Part of a small language model's weights: width 640, untied embeddings.
MLP neurons of a small language model. Each row is named by its layer, matrix (up: input weights) and neuron, and shows model dimensions 32-159. Each number is 128 + 32 x the weight over its row's rms, rounded and kept within 0 to 255.
After each neuron's rows, "fires on" lists the tokens most often at its 100 highest values on Wikipedia text that the model never trained on.

L7.up1199 [112 132 131 122 178 114 184  13 192 115 157 151 136  99 139  60 145 131 227  95 128 152 127 191 134 109 111 133 121 116  98  90 156 128 127 208 125 101 200 129 100 158 104 138 131 150  96  68  97 109  89 122 128 142  76 136  85 145 153 183 154 155 116 105 147  96 178 100 128 135 143  94 140 127 154 124 123 131 130 156 185 180 118 151  94 125 148 151 190 139 156 150 138 168 103 107 161  96 167 135 128 206 141  86  95 151  92 157  85 149 162 143 141 144 165 197 132 142 112 141 106 144 128 134 112  88 137 160]
fires on: " 4", " made", " making", "4", " 18", " make"

L7.up1258 [149  97 118  98 113 135 199 139 125 153 127 118 135 135 119  65 151 146  71 156 112 142  69 105 130  99 171 149 136 109 114 109 111 172 100 109 137 139 150 117 135 101 138 151 106 101 161 136 119 117  93  77 104 169 146 123 128  97 140 153 126 112 130 180  99 156 145 118 124 109 109  81 118 150 228  98 131 116 147 120 150 178 129 114 198 146 117 175 102 100  43 154 118 109  93 112 116  67  65 140 133 122 107 145 121 189 143 147 170 156  63 138 101 164 116  76 197 109 131 163  82 107 142 136  93 121 155 143]
fires on: " |", "b", " from", " to", " Democrats", " Green"

L7.up319 [108 154 106 136 175 173  91 118  46 117  65  75 183 136 116 132 161 136 136 193 114 104 106  92 156 116  82 199 103 145 141  72 158 127 144  93 122 168 105 104 155 115 106 162 131 116 180 183 127 160 185 112  63  79  84  85 134 124  81 123 158 170 196 136 142 162 105 154 163 156 130 157  92 123 147 163 165 138 139 168 150  94 102 106 117 124 137 128 124  82 141 181  83 106 132 144 115 103 133 159 105 193 108 127 177 128 109 110 122 162 159  66  61 145 122 158 161 187 165 121  75 169 113 126 178 134 123 138]
fires on: " s", " W", " w", " l"

L7.up2358 [157 178 180 161 137  89  93 151 143 155 146  75 122 111 123 109 126  63  52  88 153 113 114  93 139 189 128 148 130 152  88 161 145 132  52 128 128 150 148 146 155 128  78 122  91  95 131 194 116 176 108 113 140 147 137 173  64 168 131 124 139 172 163  89 120 152 154  62 137 119  91  98 181 171 113 145 159 115 106 172 144  99 121 125 108 100  78 110  98 106 104 147 119 110 126  71  98 148 164  98 125 147 124  88 145 154 182 138  96 160 149 136  95 144 107 136  41 137 146 153 126 126 123  70 157 124 121  90]
fires on: " p", " P", " r", "L", "196"

L7.up2394 [139  93 123 182  57 163 197 192 129  92  96 131  70 114  71 172 124 115  85 166 172 133 150 131  81 130  90 171 186 156 126 153 167 139 170 140 123 163 150 125 137 102 100 139 157  71 112 115 170 148 124 124  89 123 131 103 126 220  84 140 166  95 184 119  74 108 111 124 153 125 128 151 153 115 136  85 186 117 164 158 169 134 119 116 144 202 113 110 116 136 117 133 115 134 133 184  96 136 135  56 110 161 174 120 163 170  79  67 122 124 133 152 119  83 136 103  83 191 138  86 146 140 145  98 126 142 134 116]
fires on: ".", " ;", " the", ")."

L7.up854 [ 62 168 133 152 146  98 128 111  75 115 164 110 114 137 209  85 177 152 102 142  98 140  84 117 161 117 161 132 153 111 138 178 217 128 140  50  88 149 167 141 110 119 119 171 124 134  84 139 152 101  19 155 163 120 129 192  88 136 144 108 189 101  88 159  96 156 141 139 116 155  67 142 109 170 189 123  88 135 194 140  87 181 143  92 145 158 138 116 110 136 175 103 128 118  90 146 124  33  86 124 139 101  47  66 138 112 184  90  89 159 128 136 126  53 131 139 149 156 163  61 132 108  91 126 119 148 147 123]
fires on: " be", " to", " been", " In", " had", ";"

L7.up407 [ 76 173  86  28 164 108 108 149 154 163 131 149 135  48 143  84 151 133  47 143 115 133 147 105 109 135 128 166 118 138  91 164 114 120 147 135 102 157 123 154  97 162 120 184 154 154 147 124 119 139 210 103 149  95  70  82  82 119 158 157  96 173 126 169 169 136 102  98 109 100 145 168  83 145  90 132 131 164  98  75 181  98 134 133 129 138 153 133  64 113 115 126 148 131 110 198  64 139 127 119 103 161  59 138  71  96  70 186 153 150 109 120 112  63 130 145 134 113 124  97 102 141  68  54 137 169 116  91]
fires on: " Ch", " ch", "Ch", " H", " g"

L7.up1128 [117 179 154 139  93 201 128 214 121 183 154 113 121 113 129 127  48 119  89  98 126 172 132 161 118 189 126 112  99 217 146  95 126 108 142 140 137 161 136 128 116 127 117 169 120  71 215 141 116 115 112 151  67 196  92 120 173 176 113 148 121 157 127 157 118 167 135 173 187  63  77  92  77 157 122 171 137 128 146 118  71  49 124 165  88 173 143 135  84  79 114 124 118 102 157 141 144  88 166 125 149  94 128 183 101 147 109 136 138 135  95 148 150 142 161 102 160 133 128 177 102 141 138 139 136 151 170 135]
fires on: "i", " bi", "ami", "avi", "ki"

L7.up2134 [118 159 127  89 100  86 118 130 151 115 164 107 156 136 126 153 128  74 112  74 126 152 127 134 125 120 157 162 133 134 122 160  98  84 135 106  85 137 121 101 106 104 164 135 144  79 186 135 152 153 123  72 127  97  95 108 110 148  67 120 129 143  99 113 140 155 153 131  57 157  83   1 160 111  62 169  90 145 133 132 164 160 102 146 141 118 152 125 111 146 110  99 186 171 157 193 105  89 176 106 135 157 153 191 137  88 119 107 119 136 191 123 100 132 169 179 155 131 165 104  84 101 164 105 144  65 117  74]
fires on: " "

L7.up889 [128 102 155 105 119 120 111 159 121 125 141 142 151  84 128 181 136 151  80  93 131 138 133 106  93 141  68 191 190 104 103  96  86 145  89 152 121 136  76 115 125 125 135 146  93  89 113 142  82 124 158 136 111 134 183 135 109 154 113 133 102 105 149 184 129 152  97 156 151 132 130 122 102  75 173 148  89 119 134 172 129 177 114 142 121 107 130 142 141 126 120 147 131 159  98 103 198  80 106 189 163 198  90 118 140 127 130  61 174 125  71 130 114 155 126  80 116 131 120 120 128 155 158 132 180  52 118 132]
fires on: " ", "'s", " and", " has", "end"

L7.up1138 [110  74 131 145 175 146 112 150 154 107 163 103 108 124 129 114 109  57 142 130 107 156 105 147 161 168 146 119 120 128 113 136  80 111 140 101 142  98 112 149 195 118 115 141 177  86 140 145 176 160 132 128 122 147 120 159 144 173 120 130  98  86  82 142 141 100 101  74  92 127 122 149 157 128  50 169 126  91  75 142 158 126 116 118 155 155 134 141 106  95 153 150 123 116 182 126  93 150 115 110 135 114 130  78 107 167  66 132 116 122 111 149 155 148 145  78 100 154 158 135  84 119  86  83 160 120 102 128]
fires on: " co", " and", " Ro", "o", " ro"

L7.up1757 [157 160 153 148 143  88 113 103 129 183 142 112 119 142 114  73  84  56 151 148 150 110 134 141 135 142  76 118 100 163  90 152 143  96  73 165 135 187 113 182 157 181 137 156 118  98 147  63 106 142 173 153 101 185  77 161 150 139 121 156  84  98  80 109 143 123 129 164 148 107 144  88  55 123  93 167 125 100 114 124 156 176 118 146 193 163  85  64 137  75 163 123 165  92 141 145 154 105 126 136 158 168 184 128 133  81 146 122 120 165  58  89  87 126 152 110 148 110 131  75 127 164  95 112 142 159  67 141]
fires on: " R", " P", " Pr", " Tr", " Br"

L7.up877 [ 88  95  96 115 186 155 131 150 100 102 119 102 126 192  80 154  69 100 112 124  80 115 128 119 182  93  99 155 129 140 170 114 121 100 161  98 122 108  57 131 104  95 174 145 174 103 180 139  95 172 101 127 114 117 116 117  71 115 126 121 102 170 136 139 134 157 135  64 123  67 145  76 122 158 145  83 136 151 158 172 137 152  91 148 143 208 141  98 127 132 106 164  76 112  79 146 118 141 129 144 156  68 174  85 111 158 184 113 166 136 162 160 164 125 150 140 152 176 163 131 194  79 116  71 116  74 141 115]
fires on: " p", "p", " P", " of"

L7.up1895 [135 103  76 106 126 100 155 210 122 171 147 101 141 100 106 141 120  99  97 153 134 111  91  71  87 100 137 131 199 163 159 145  99 142 108 156 155 105 131 137 125  84  69 142 206 126 171 129 131  96  79 158 140 164  92 134 109 167 172 104 165 136 126 106 179 149 110 146 151 156 160 129 136 101 140 179 112 100  79 128 141 137 126 136  93 136 133 108 131 119 136 137  77  80  69 151 139 177  96 134 182 103 106 134 160 190 132 129 104 120 121 160 153 124 185 113 105 147 126 105 117 105 163 129 135 126 123 145]
fires on: " C", " B", " c", " Ad", " written"

L7.up145 [135 109 131  77 182 118 150 128 121  54 124 118 156 138 160 152 135  78 181 125  99 108 166 128 120 119 129 149 137  73 175 138 165 108 105  90 115 171 101 196 123 111  96 178 131  64  87  79 100  81 149 128 105 104 139 154  96 127 135 151 154 106 119 125 154 166 142 202 148 137 163 128 139 104 133 180 109 147 118 142  96 105 115 143 116 162  83 118 159 113 161 154 173  53  82 114 132 229 109 156 176  84 166  92  78 158 116 171 122 126 143  62 119 105 143 121  65 118 171  76 142 137 109 150 143 118 161 105]
fires on: " has", " had", " have", " also"